{"d_model": 160, "vocab_size": 2048, "norm_place": "pre", "final_lr_fraction": 0.0, "steps": 7126, "dataset": "wikipedia_en"}
MLP neurons of a small language model. Each row is named by its layer, matrix (gate and up: input weights) and neuron, and shows model dimensions 16-79. Each number is 128 + 24 x the weight over its row's rms, rounded and kept within 0 to 255. A neuron's up and down rows have the sign that makes its largest values positive.
After each neuron's rows, "fires in" lists the words (lower case) most often at its 100 highest values on Wikipedia text that the model never trained on.

L7.gate279 [164 165 126  81 113 120 137 144  98 144 107 106 139 131 131 139 105 173 141 129 131 110 148 124 120 161 170 132 114 168  95 144 103 108 116 137 150 140 166 117 132 155 106 128 159 101 136 123 157 139 101 109 120 150 135 108 102 161 104 139  91 131 155  74]
L7.up279 [111 155 112  96  81 108 160 132 148 152 132 140 114 107 138 144 147 151  99 158 111 151  91 111 129 142 132 124  95  96 154 170 122 147 135 113 151 119 102 128 128 173 114 137 149 135  98 161 122  79 129 122 139 145 151  94 106 132 125 140 122 123 144 115]
fires in: "first", "next", "second", "following", "entire"

L10.gate210 [113 165 134 159 153 111 159 110 187 147 130 108 158 120 168 101  73 167 140 137 119 161 150 154 141 146 148 104  90 116 142 105 107 157 137  93 148 109 150 104 110 154 142  93 109 175 141 120 127  95 132 142  73 112 130 104 162 150 134 114  95 123 169 172]
L10.up210 [156 148 122 122 102 125 168 142 145 103 149 147 102 126 101 124 118 142  61 155 110 154 122 165 148 143 163 118 123 165 137 124 101 119 145 125 120 168 142 121 140 108  96  86 120 147  93 109 123 111 100 142 114 175  69 119 111 137 158 133 114 161  96 145]
fires in: "of", "off", "often"

L6.gate148 [141 132  96 158 139 109  92 160 118 138 109 170 169 137 172 114 116 165 133 128 134 143 119 155 168 179 133  80 120 118 103 120  93 162 141  86 138 123 125 144  95 128 132 148 125 123 117 130 109 116 122 109 128 101 138 132 139 100 104 137 133 120 134 142]
L6.up148 [122 144 134 169 142 134 133 143 136 150 151 112 175  96  92 134 119 172 103 119 116 119 131 117 112 147 119 112 117  82 160 132 135 136 154 141 140 134 147 121 172 119 143 144 116 108  97 155 111 131 149 147 146 126 134  82  79 109 143 132 120 105 110  96]
fires in: "first", "jersey", "second"

L11.gate395 [127 159  94 145 157 165 161 125 131 109 136 137 139 113 132 110 124 124 101 153 109 164 106  90 141 131 170 115 122 124 136 107 112 136 118 114 134 164 139 134  97  78 170  98 114 114 144 129 131  70  98 141 133 133 132 113 103 143 102  98 156 106 127 123]
L11.up395 [134 141 144 183 118 130 125 109  96 166 158 160 118 162 152 110  71 162 122  76 123 123 114 143 106 109 125  92 110  95 143 144 135 120 139 121 128 139 143 127 136 131 132 132 149 113 132 125 161 102 113 150 129 131 152 156 130 153  86 127 108 172 139 161]
fires in: "in", "during", "of"

L12.gate301 [139  97 133 121  99 158 168 152 114 143 148 103  91 165  82 136  91 169 106 136 118 125  76 140 148 120 126 176 125 123 170 125 109 116 159 139 149 118 141 155 148 112 110 115 145 104 136 121 144 152 129 130 139  99 121 104 129 160 137 127 130 153 125 103]
L12.up301 [152 124 171 112  93  99 146 131 116  68 102 167 127 144 134 146 120 166  82 142 153  77 115 126 165 126 107 119 167 167 109 105 126 137  87 128 119 134 147 120 136 154 124 100 145  86 150 177 124 142 154 107 110 110 113 106 149 117 120 127 126 160  81 170]
fires in: "to", "made", "make", "went", "get", "making"

L5.gate379 [139 109 112 114 140 101 122 124 166 122 121 130 114 139 107 102 100  86 127 123 103 160 124 133  89 111 123 140 131 145  91 144 109  96 121  92 101 137 185 133 113 166 139  98 116  94 136 142  86  71 125 164 131 107 157 120 124 123 130  98  89 107 153 106]
L5.up379 [138 175 127 104  82 135 156 129 122 103 117 149 137 148 113 133 125 118 139 146 118 107 146  98 132 110 113 153 154 127 148  84 104 107 124  99 117 118 129 132 106 179 105 170 165 147 134 129 146 157 135 139 146 139  94 140 120 128 155 149 105 155 135 137]
fires in: "of", "among", "ocean", "aix", "oz"

L6.gate161 [118 163  86 139 109 170 135 117 125 136 146 140 163 141 157 119 110 147 128 141 171 124 114 121 141 135  73 106 177 124 183 140 140 140 101 161 136 143 100 148 124 160 138 124 129 106 178 127 155  72 111 161 138 122 146 131 123 128  99 132 127 116  88 139]
L6.up161 [111 117 155 138 152  94 105 142 148 173 168 130 156 125 140 128 141 152  90 161 115 125 123 108 109 127 106 158 119 143 113 145 153 104  97 160 149 145  99 120 123 129 100 146 123 138 130 121  83 157 142 119 134 122 136 158 183 142 126 123 117 140 143 131]
fires in: "it", "although", "they", "both", "its"

L6.gate247 [106 153 129 106 137 120 144  96 143 139 124  92 131 120 114 148 124 145 129 128 181  91 129 140 117 120 177  92 132 127 126 111 135 120 129 127 121 121 142 110  70 112 129 162 103 138 128 180 175 136  67 125  81 146 138  92 112 128 133 119 101 149 132 133]
L6.up247 [137 153 115  93 118 115 172 138 137 155 141  93 139 128 139 129 145  82 181 146 115 160 125 100 146  95 132 124 125  73 154 143 129 186 134 124 144 137 113  77 123 107 133  93 117 107 126 158 144 131  93 104 129 136 135 135  90 171 120 149 120 126 125  98]
fires in: "november", "july", "august", "september", "march", "october"

L5.gate267 [124 108 115 176 130 152  94 159 139 121 140 116 109 121 156 136 147 125 169 107 125 140 147 158  99 141 147 173  74 101 166 136 114 146 121 111 126 103 130 157  93 161 151 159 114 116 147 102 140 160 153  90 106 135 134 107 110 146 137 156 122 134 113 135]
L5.up267 [141 138 147 114 118 119 130 138 139 119 128  79 113 153 151  88 144  78 174 134 150 140 131 175 118 118 110 155 112 168 121  96 127 131  96 151 143 115 155 133 185  90 116  97 149 127 138  82 152 124 139 161 135 126 151 144 133 147 114 140 121 150 143 115]
fires in: "to", "would", "will", "should"

L10.gate419 [128  98 120 138 123 154 145 123 110 103 109 152 165 114 101 141 157 113 158 134 124 126 111  98 153 107 135 116 112 115 106 112 156 126 132 148 171 151 141  81 134  52 142  91 141 134  71 170 111 149 110 128 118 143 172 121 158 140 112  99 132 120 118 156]
L10.up419 [100 177 115 139 117 162 124 126 135 137 123  76 136 113 136 140 111 152 142 141 114 132 114 126 135 179  88 115 171 146 166 160  88 141 148 122  64 120 140 169 132  94 114 135 118 109 138 119 136 112 126 137 111 100 132 120 105 107 165 157 172  89 111 121]
fires in: "the", "a"

L5.gate208 [117 110 120 149 112 112 139 140 117 140 126 123 169 149 132 120 140 148  88 120  89 195 122 145 124 124 133  63 116 112 119 113 120 109 138 103  90 110 167 120 136 134 132 134 110 150 130 129 165 106  85 129 154 129 103 145 111 112 193 131 131  92 147 136]
L5.up208 [151 108 170 121 101 124  96 144  99  88 135 138 182 141  97 152 156 146 104 113 135 104 117 139 101  99 151  84 105 100 152  96 115 114 135 126  97  81  94 123 124 157 125 135 145 146 141 104 153 113 116 116 131 138 105 161 112 113 140 100 148 111 114 144]
fires in: "air", "aircraft", "court", "dutch", "airport", "chair"

L13.gate343 [149 130  95 123 141 127  98 111 109 124 119 122 146 171 132 130 150 142 118 140 122 162 126 102 161 132 153  92 129 147 118 119 101 139 134 130 159 128 153 118 117 138 118  69 152 120  89 146 185 150 127 108 109 132 134  61 121 144 144 136 144 113 101 123]
L13.up343 [161 152 115 127 115 129 169 119 150 145 132 108 120 124 137 108 117 126 108 118  99 142 136 113 110 121 143 157 160 146 119 140  86 113 114  98 104 182 142  93 163 132 134 114  82 117 107  95 109 202 124  97 134 143 185 128 113 158 118 136 146 125 100 191]
fires in: "of", "by", "with", "to", "against"

L12.gate325 [118 113 116  90 127 149 108 122 130 185 145 132 132 157 147 151 151  89  84 140 153 140 142  75 109 128 133 184 155 125 111 113  91 114 130 152  96 111 138 132 150 147 136 145 113  96 129 108 127 160  85 112 128 180 186  92 124 165 118 120 148 114 121 161]
L12.up325 [142 128 130 117 129 144  84 163  67 118 120 124 193 135 102  81 149 139 108 161 129 147 188 137 101 168 140 103 106  78 102 157 125 144 149 132 125 161 124 128 113  98 133 171 143 110 134 144 118 105 152 139 143 111 135 102 118 170 127  95  99 143 114 154]
fires in: "s", "his", "a", "an"

L14.gate272 [104 134 131  93 123 138 121 133 135 142 129 134 156 120 160 158 106 112 157 150 157 139 137  56 128 131 107 108 134 125  99 146 121 139 125 158 117 115  89 140 124 149 148 131 136 109 148  91 111 172 118 130 175  91 142 105 117 126 130 144 155 157 128 140]
L14.up272 [107 113 145 147 108 129 131  77  72 157 137 138 125 154 150 134 141 131 153 179 132 152 123 185 115 133 169 150 162 161 132 161 104 150 142 161 115 149 143 162  86 165 159 142 132 165 131 177  69 130 132 126 152 109 112 119  68 140 120 150 145  94  93  97]
fires in: "a", "be", "more", "an", "also", "been"

L13.gate307 [131 132 177 127 118 138 108 146  81 127  89 134 123 148 124 151 147 176 131 153 145 111 119 156 122 121 124 148 106 141 121 105 139  85 128 126 122 127 157 149 138 125 128  97 151 103 103 135 225 121 138 141 136 104 125 153 152  93 116 114 114 133 127 103]
L13.up307 [121 113 122 135 112 102 121 128 146 132 154 109 116 129  91 108 107 108 156 143 137  91 155 129 110 113 106 112 133 163 141 102  99 142  75 150 127 109 105 149 188 162 151 119 135 157 141  66 153 144  81 112  88 110 129 135 162 147  87 125 130 121 115 165]
fires in: "to", "not", "would", "arthur"

L13.gate430 [124 151 151 118 111 169 159  98 159  81 157 130 118 121 153 116 154 154 147 123 121 139 111 181 155 119 130 104 118 146  93 133 126 147  96 127  84 115 132 134 111 129 140 108 155  98 155 122  98 141 133 134 120 143 152 167 137 131 157 141 116 140 162 137]
L13.up430 [126 108 182 102 141 169 132 132  96 194 145 108 151 148 107 118 138 134 122 160 158 125  68 140 158 150 154 145 113 119 143  85 132 160 141 147 117 102 105 128 153 136 115 131 123 168 143 114 109 109 149 184 119 155 163 109 115 117 146 115  99 148 127 184]
fires in: "to", "were", "are"

L8.gate9 [135 155 170 150 130 104 132 126 168 143 181 132 135 104 137 104 184 122  81 132 109 161  59  80 124  99 137 102 124  71 141 125 129 141  99 155 112 148 118  95 127  91 173  96 179 119 109 127 147  90 160 127 185 132 110 118 175 106 106 151 135 110 112 118]
L8.up9 [156 112 149 151  90  97  88 105  95  94 123 101 112 108 164  99 170 116 135 145 140 168  90 117 145 104 131 116 148 156 107 133 124 110 138 133 151 148 105 135 144 121 130 115 165  99 145 113 127 136 146 123 123 138 123 131 174 127  93  94 144 123 141 114]
fires in: "the"

L6.gate82 [151 167 125 143 117 135 154 130 128 119  82 101 130 138 132 163 114 108 126 155 102 151 138 154  77 160 152 151  56 111 141 112 130 125 145 171 111  96 139 119 118 107  97 136 138 161 163  87 185 111 125 125 107 114 106  79 118 145 129 141 151 131 141 122]
L6.up82 [124 131 157 114 102 136  85 115 148 127 153  98 102 125 135 153 105 132 138 157 148 149 130 127  89 142 134 123 102 138 139 139  95 121  86 159 133 148 140 122 117  90 110 180  95  94 160 126 163  98 122 117 127 144 120 118 156 143 159 122 134 178 117 120]
fires in: "to", "not", "would", "may", "t", "should"

L8.gate58 [129 145 129 121 121 129 139 125  94 138 133  68 168 127 111 142 134  98 105 126 113 153 110 108 139 134 148 116 111 123 148 118 105  98 167 150 106 168  93  93  95 149 126 104 115 141 139 149 203 148 152 133 160  92 115  87 107 167 115 107 116 141 125 101]
L8.up58 [162 135  88  93 121 128 143  60 144 159 140 133 105 119 131 132 137 130 176 104 144 116 158 106 109 129 130 161 102 108 178 151 178 125 129 151 115 111  68 116 148 141 117  78 172 119  97 138 128 143 118 146 132 108 119  90 105 175 119 140 139 142 178 122]
fires in: "the", "then", "they", "there", "theater"

L11.gate8 [137  83 138 169  88 107 141  90 135  98 118 130 170 101 121 119 148 114 124 128  96 130 172 111 137  80 141  83  92 128 112 135 162 111 101 114 121 114 131 112 125 162 153 111 167 150 122 116 132 130  98 135 150 153 130 157  94 159 105 147 158 133 145 154]
L11.up8 [151 137 167 160 152 135 135 134 123  94 115  64 121 130 142 123 142 150 104 137 132 139  89 106  89 135 174 116 126 119 119  99 125 110 101 122 144 116 155 105 145 136  99  64 129  77 108 125 146 120 171 113 110 108 146 153 132 120  82 167 172 140 173 134]
fires in: "incumbent", "total", "air", "party", "committee", "aircraft"

L7.gate250 [120 114 140 153 116 116 113  98 140 135 109 112 156 120  94 111 152 113 120 133 146 137  81 135 113 100  78 120 216 152 147 143 101 124 100 107  89 159 125  82 145 149 121 155 113 136 134 143  69  98 160 118 115 175 117 134 122 166 138 138 105 152 132 158]
L7.up250 [153  99 144  97 123 147 131 142 154  78 137 101 116 117 136 104 129 153 125 129 124 127 136 125 149 144 145 101 102 101 140 132 172 130  99 117  65 154 124  96 110 132 126 161 138 128 115 111 160 121 104 117 131 181 108 148  88 141 136 114 136 115 138 152]
fires in: "incumbent", "law", "united", "lawrence", "deputy", "decided"

L8.gate212 [116 111  95 106 159 140 119 148 118 126 122 120 163 125 143 109 153 157 108 148 109 116 149 119 111 153  96 111 113 159 124 127 148 123 146 147 146 151 143 148 111 129 140 128 115 108 122 134 148 177 134 159 102 130  54 137 160 116 129 123 125 126 187 131]
L8.up212 [133 118 158 169  94 141 182 148 124 103 119  76 133 146 143 140 139 142 125 124 134 123  91 118  88 119 132 141 118 154 135 152 132 155 116 117 145 122 142 117 121 129  94  94 130  68 113 127 120 160 148 123 152 130  77 132 120 119 167  95 153 134 131 137]
fires in: "which", "that", "and"

L11.gate251 [138 157 167 130 125 174 117 109 137 180 142 183 107 118 138  87 115 106 122 183 130 149 150 155 111 132 127 133 131 124 109 122 112 106 156 138 124 136 114 113 140 157 173 124 163  98 144 138  87 117 155 123 120  98 153 115 105 106 174 142 165 119 153 122]
L11.up251 [ 94 130 103 128  99 133 113  88 170 128 151 151 100 139  96  87 156 106  91 102 108 142 137 151 125  76 141 102  90 109 128  98 154 137 151 108 168 137 179 148 187 130 152 116 113 122 159 133 153 139 109 101 121 166 122 150 149 122 131 105  97 135 161 148]
fires in: "of"

L6.gate203 [107 123 136  86 120 138 150 102 122 134  88  97 126 143 102 125 150 164 154 126 132 133 161 119 128 115  86 137 104 147 137  86 154 168 109 124 119  92 115 145 116 143  96 143 156 107 124 145 137 156 100 166 160 119  96 133  95 123 132  61 169 139 158 144]
L6.up203 [119 133 101 135 124 141 167 132 132  79 105 130  98 157 134 164 145 126 111 133 143 144 132 125 150 127 126 122 102 116 103 149 141 144 143 198 104 102 135  94 143 171 119 150 120  79  98 113  95 125 160 120 145 162 121 144 119 153 108 157 134 113 128 108]
fires in: "which", "that", "where", "who", "whom", "election"

L5.gate110 [113 143 125 118 140 145 105 145 117 152 139  80 136 142 205 146 134 139 144 127 166 105 102 143  74 130 116 123 123 138 111 140 115 127 141 121 164 152 101 140 168 108 128 157 155 107 119 127 180 142 150 135 145 143 142  77 123 126 148 124 135 149 114 172]
L5.up110 [145 121 105 111 135 164  96 118 141 138 120 142 154 164 108 140 123 163 130  98 172 163 156 132 129 116 126  74 170 116  86 151 114  97 147 135 139 109 108 146 147 118 197 109 172 155  87 146 113 159 104 175 178 130 124 134 135 129 107 113 139 160 111 129]
fires in: "most", "more", "first", "highest", "life", "largest"

L13.gate107 [116  99 116 153 164 135 151  89  68 143 117 136 149 105 154 103 145 115 138 142 184 118 108 136 146  78 155 109 153 147 128 141 121 123 142 146  92 132 136 120 142 109 126 125 176 123 152 115  94  85 111 113 122 157 133 112 115  99  99 107  83 117 131 136]
L13.up107 [125 153 121 135 107 133 157 161 134 119 173 134 161 124 112 115 125 145 109 147 162  78 136  93 137  69 146 125 156 101 134 164 122 167 156 151 112 136 139 158 113 137 131 148 130 109 120 113 167 170 141 131 153 135 150  81 161 169 120 115 103 137 158 129]
fires in: "for", "a", "made", "in", "than", "spent"

L10.gate212 [110  98 137 149 116 124 165 103 142 147 123 215 136 113 129 128 122  91 116 131 163 121 113  95 146  73 135  86 116 159 130 168 106 118 122 135 135 141 102 134 125 124 147 150 120 161 175 111  92  93  73 116 114 174 128  98 155 136 108 144 129 167 151 143]
L10.up212 [120 138 127 132 173 150 173 105 114 170 104 123 142 162 109 122 107 131  91 125  92 102 102 110  91 142 173 100 141 125 131 107  89 134  91 156 146 116 117 149 116 133 140  78 106 114 132 159  89 130 108 102 140 127 143 124 142  84 114 167 155 124 132 164]
fires in: "at"

L10.gate269 [123 110 167 125 133 137 163 159 120 102 122  98 101 143  98 153 109 128 129 153  97 175 134 118 150 192 149 128 185 124 135  63 113  95 119 139  86  84 149  95 134 133 130 138 130 123 144 130 132 134 103 129 120 123 136 130 121 124 116 134 142 129  95 126]
L10.up269 [173 134 140 141  76 100 113 161  87  86 146 124 123 117 140 137 119 169 117 124 138 109 117 151 152 148 126 143 119 105 115 128 127 141 145 116 103 122 121 144 107 104 128 113 139  62 144 127 117 105 118 127 110 112 134 100 136 126  97 108  74 110 115 108]
fires in: "to", "in"

L7.gate72 [153 153 104 142 156 151  93 115 126 126  93 139 144 166  96 104 114 109 123 155  97 132 110 139 110 133 109 131 121 161 115 127 119 166 110 127  95 168 127 136 113 137 123 106 138 137 106 140 173 106  85 126 159 111 122 116 125 138 132 126  90 134 123 131]
L7.up72 [142 181  96 163 101 132 125  81 118 137 106 128 142 127 108 144 108 103 142 129 131 148 134 179 133 128 134 157  95 131 139  90 171 128 109 123 138 140 167 133 105 130 146 115  88 128 188 149 117 144 130 134 100 112 130 151 123 122 138 135 119 157 162 173]
fires in: "of", "among", "interior"

L6.gate263 [158 127 115 124 107 159 175 130 156 137 130 116 104 124 143 111 139 128 118 111 140 120 123 150 139 114 140 113 146 150 118 147 142 127 132 128 111 164  68 105 106 169 153  98 111 137 144 145 173 114 128 160 147 120 133 177 149 142 125 174 106 152 104 112]
L6.up263 [150 150 136 124 138 129 136 118 100  97 117  97 159 121 155 145 117 155 117  95 157 172 130 107 123 137 152 125 117 105 123 164 146 123 111 124 109  99 131 112 125 143 131 165 149  92 116  91 126 125 118  89 127 121 148 119  99 165 125  91 137 114 152 119]
fires in: "they", "it", "mississippi", "causing", "miss", "upper"

L8.gate343 [154 140 101  98 132 103 144 111 155 123 154  87 131 119 141 165 153  88 170  94 140 123 116 121 135 131 156 120  86 114 161 138 160 103 113 184 121 154  96 137 110 109 113 116 193 141 102 173 138 157 126 142 177 110 107 139 172 118 109 100 155 127 153 117]
L8.up343 [155 151  95 146 141 111 134 101 200 164 125 113 149 131 123 125 154  79  60 143 115 145 136 108 126 137 134  93  78 121 134 126 109  83 136 169 172 166 118 106 129 110 111 129 130 132 118 146 147 102 106 165 101 109 137 123 143 148 133 149 115 142 175 128]
fires in: "the", "this", "that", "most", "they", "these"

L8.gate320 [105 131 139 142 143 148 128 104 138 170  95 111  58 114  95 164 163 104 178 134 124 142 130 129 144 109 136 123 162 119  97 113 123 125 112  80 151 148 141  92  84 143 104 107 123 175 141 126 117 106 126 133 137 136 149 133 150 130 148 113 121  89 130 137]
L8.up320 [157 120 114 112 115 113 124 121 151 114 161 133 116  91  88 124 127 120 111 119 108 113 102 112 113 107  94 143 144 162 130 149 117 120 133 129  99 186 138 117 102  95 100 142 154 104  62 118  98 159 120 148 116 179 132 101 124 167 197 139 135 131 113 130]
fires in: "united", "of", "following", "royal"

L7.gate174 [118 141 161 137 103 135  75  95 157 144 136 127 126 164 109  87 140 110 130 151 138  92 151  88  88 136 150 127 173 137 130 142 120 136  91 120 141 125 110  95 127 141 122 147 125 154  87 112 135 119 162  86 105 133 153 148  98 115 108 145 140 147 117 144]
L7.up174 [181  99  96 157 153 152 117 140 171 139 114 103 111 144 113 165 146 145 118 102 136 155 142 135  96 133 120 135 116 110 132  98 161 142 164 138 115 109 131 116 129 123 113 161 118 125  63 166 119 135 172 119 158 135 126 133 131 107 171  89 127 138 125 113]
fires in: "more", "well", "very", "latter", "self", "player"

L6.gate183 [103 127 104 138 134 115 139 119 121 134 140 156 124 185 162 151 117 110  99 123  78 116 139 111 144 104 135 147 159 134 140  87 148 158 148 166  86  99 139 142  63 147 107 118 133 143 152  83 176 100 178 123 115 124 132  84 147  98 146 148 130  95 150 151]
L6.up183 [127 137 142 189  92 156 110 130 106 142 112 170 147 148 160 147 156 109 101 151  75 123 122 138  88  92 104  87 106 158 116 118 131 116 126 116 151 123 107 123 188 101 131 134 152 161 135 120 141  95 166 139 150 121 138 145 154 136 116 113 184  98 142 111]
fires in: "albums", "album", "although", "debris", "already", "portrait"

L4.gate94 [132 127 104 141 116 111 123 179 145 127 116 103 148 117 149 148 125 111 155 128 158 174  93 104 127 139 154 154 122  97  90 155 137  80 132 153 151 158 104 108 134 121 145 121 167 160 156  94 174 104 142 142 130 141 152 151  61  86 149  98 128  91 102 134]
L4.up94 [118 107 130 150 132  93 123 156 166 159 114 158 144 148  82 127 148 116 146 110 155 142 123 124 124 140 145  97 111 142 139 173 147 116  81 196 160 142 147 101 124 151 151 121 130 129 121 121 179 173 111 183 193  82 146 144 141 130 118 117 159 133 125  78]
fires in: "they", "them", "these", "piano", "themselves", "jiang"

L8.gate132 [156  81 113 139 115 164 122 107 145 114  75 142 119 133 162 149 112 118 135 111 132 113 126 149 119 116  99 157 133 108 135 114  85 128 109 112 151 161 124 177 111 129 135 150 116 114  85  90 141 150 112 170 126 106 112 135  98 146  98 140 147 168 160 188]
L8.up132 [145 118  90 118 118 162 121 141 133 146 136 190 108 138 114 176 131 112 127 169 146 108 112 127 119 118 104 104  91 127 138  90 148  86 106 171 160 145 119 148 129 150 119 115 141  89 129 125 121 149 118 176 118 151 174 159 109 126 122 137 107 181 129 125]
fires in: "that", "although", "which", "how", "because", "while"

L11.gate200 [ 96 112 151 139 117 143 135 117 128 128 107 114 114 186 154 109 100 118 131 110 119 121  95 138 155  74 102 131  99 132 117 131 161 122  92 113  68 116 127  99 127 150 125 116 137 104 139 133 108 115 185 126 122 109 104 164 118 143 159 139 166 121 162 109]
L11.up200 [137 107 174 120 103 156 154 141 125 135 103 123 164 116 100 104 161 149 206 161 115 116 139 176 110  86 201 135 110  90 154 135 121 128 148 119  82 145 130 110 148 152 134 109 130 137 144 146 150 123 156 123 147 139 140  96 154 124 122 107 127 116 114 162]
fires in: "to", "had", "as"

L11.gate84 [127 162 124 106 142 146 140 115 120 133 146 116 135 108 117 122 161 112 127 117 113 150 117 100 147 106 123 130 144 135  88 110 130 140 119  68  83 147 103 135 116 131 130 120 137 107 139 102  90 113  88 107 150 164 101 103 176 177 142 102 117  91 126  94]
L11.up84 [112 186 119 152 195 156 129 143 129 106 134 111 167 135  95 135  69 152 124 134 112 138 131 135  85 121 139 134 128 124 121 134 122 165 147 107 165 138 139 100 133 134 134 105 126 105 135 142 126 109 128  82 171 145 152 131 125 139 142  95 110 157 136 115]
fires in: "for", "of", "at", "from", "between"

L7.gate404 [144 137 141 125  77 174 162 167 163 152 113 125 140  71 120 138 142 111 122 139 151 133 110 114 156 130 137 107 144 115 128 162 164 136 152 167 110 136 115 112 132 122 138 137 119 104 109 126 164  83 106 166 133 128 116 138 115 143 133 139 117 116 166  93]
L7.up404 [124 123 109 117 156 135 135 120 103  87 107 143 100  93 115 179 164 136 128 191  78  95 111 112 106 125 150 124 136 116 120 117  93 118 137  94 118 149 131  90 124 124 141 131 150 154  91 163 155 133 119 120  98 119  98 100  97 161 120 169 115 147 161  67]
fires in: "january", "april", "august", "september", "june", "february"

L4.gate320 [178 140 111 147 107 153 107 157 121 155 124 129 145 133 141 131 130 112 134 204 126 125 160 116 101 116  94 154  84 123 160 103 112 126 119 141 118 101 144 151 161 115  95 128 119 153 142 113 134 155 161 148 126  97 152 143 121 148 133 119 167 168 144 154]
L4.up320 [129 123 148 155 104 139 110 132 100 119  88 107 147 121 115 138 102 132 158 139 148 124 144 163 158 139 144 138 105 129 110  96 144 120 152 100 106 126 166 161 137 121 113 166 137 121 112 138 139 128 117 126 109 144 137 134  91 133 123  75 134 156 138 130]
fires in: "not", "that", "t", "than", "ve"

L7.gate222 [185 134 117 112 109 183 170 133 109 157 138  93 164 143 127 141 113 107 157 154 128 155 131 147 144  86 120 118 153 179 130 104 148 178  96 150 133 106 134 132 134 150 112 167 157 119 107 129 132 103  80 110 155 154 118 148 102 110 139 120 140 145 116 119]
L7.up222 [111 145 114 190 144 141 150 147 175 134 163  93 105 114 122 144 100  94 104 134 119 110 141 129 159 127  69 112 128 105  85  97 137 181 151 139 139 172 146 130 162 150 125 116 138 119 152 151 152 179  91 102 160 142 114 175 118 134 144 133 146 111 117  88]
fires in: "it", "is", "band", "have", "its", "company"

L13.gate312 [ 75 152 110 168 138 124 141 112 105 115 129 135 140 119 139 149 138 129 152 170 149 162 128  93 135 175 204  93 155 158 106 135 142 149 147 163 156 133  92 109 103 104 136 143 150 124  85 154 114 156 114 130 153 110 109 100 155 134 117 100 180 155 140 118]
L13.up312 [100 101 125 114  96 130 158 137 111 141 120 102 141 135 130 156 149 134  84 121  98 115 126 150  88 140  92 116 118 172 109 127  90 178 131 153 113 118 148 100 125  89 105 111 118 151 168 151 122 157 151 170 123  88 144 100  93 140 121 119 122 147 162 145]
fires in: "a"

L6.gate382 [131 146 148 104 139 114 155  80 133 120 166  80 116 137 144 121 111 105 144 124 143 125 116 128 110 140 105 172  98 103 152 163 150 144 111 111 154 153 172 141 108 117 144 143 152 131  93 161 155 165 113 111 137 160 134  72  72 137 184 161  97 119 122 139]
L6.up382 [113 163 110 151 125 155  91 128  91 176  79 100 126 102  81 115  96 124 107 150 121 109 186 101 125  95 185  96 154 135 128  95  94 154 152 171 146 178 138  93  91 132 118 128 116 159 119 137 108 125  99 149  91 129 120 129  95 153 121 120 149 118 153 147]
fires in: "about", "of", "around", "throughout", "least", "during"

L12.gate312 [133 144 113 134 123 180 172  90  90 164 105 108 164 116 186 128 160 200 120 151  95 112 118 110 138 154 117  77 137 100 125 103 134 137 116 145 120 152 100 114 117 144 107 126 131 118 135 100 141 156 113 135 156 155 127  84  80 148 143 111 161 159 124 160]
L12.up312 [122 171 134 139  98 137 126  96 131 132  82 142 134 127 100 137  99 121 103  97 123  71  82 150 134 123 109 136 115 104  99 145 117 114 119 133 109 127 144  70 159 133 113  99 134 156  84 128 140 126 124 114 133 109 126 117  95 156 113  97  91 137 110 125]
fires in: "the", "of", "theatre"

L11.gate226 [132 122 104 128 106 148 118  91 133 170 122 118 136 116 107 167 156 155 115 158 114 127 124 150 109 109 205 131 108  97 136 128 109 138 127 164 131 136  77 145 109 139 165 124 159 101 131 150 114 121 153 158 142 125 138  85 119 131 144 150 132  94 106 138]
L11.up226 [157 169 128 128 142 181 133 126 100 176 155 143 118 141 119 145  90 157  91 108 132 139 112 106 106 128 106  98 135 119 121  74 135 112 112 121 149 106 135 144 130 162 132 115 120 104 145  74 100  96 149  68 164 167 134 131 128 114 128 149 112 139 147 168]
fires in: "of", "often", "offered", "off"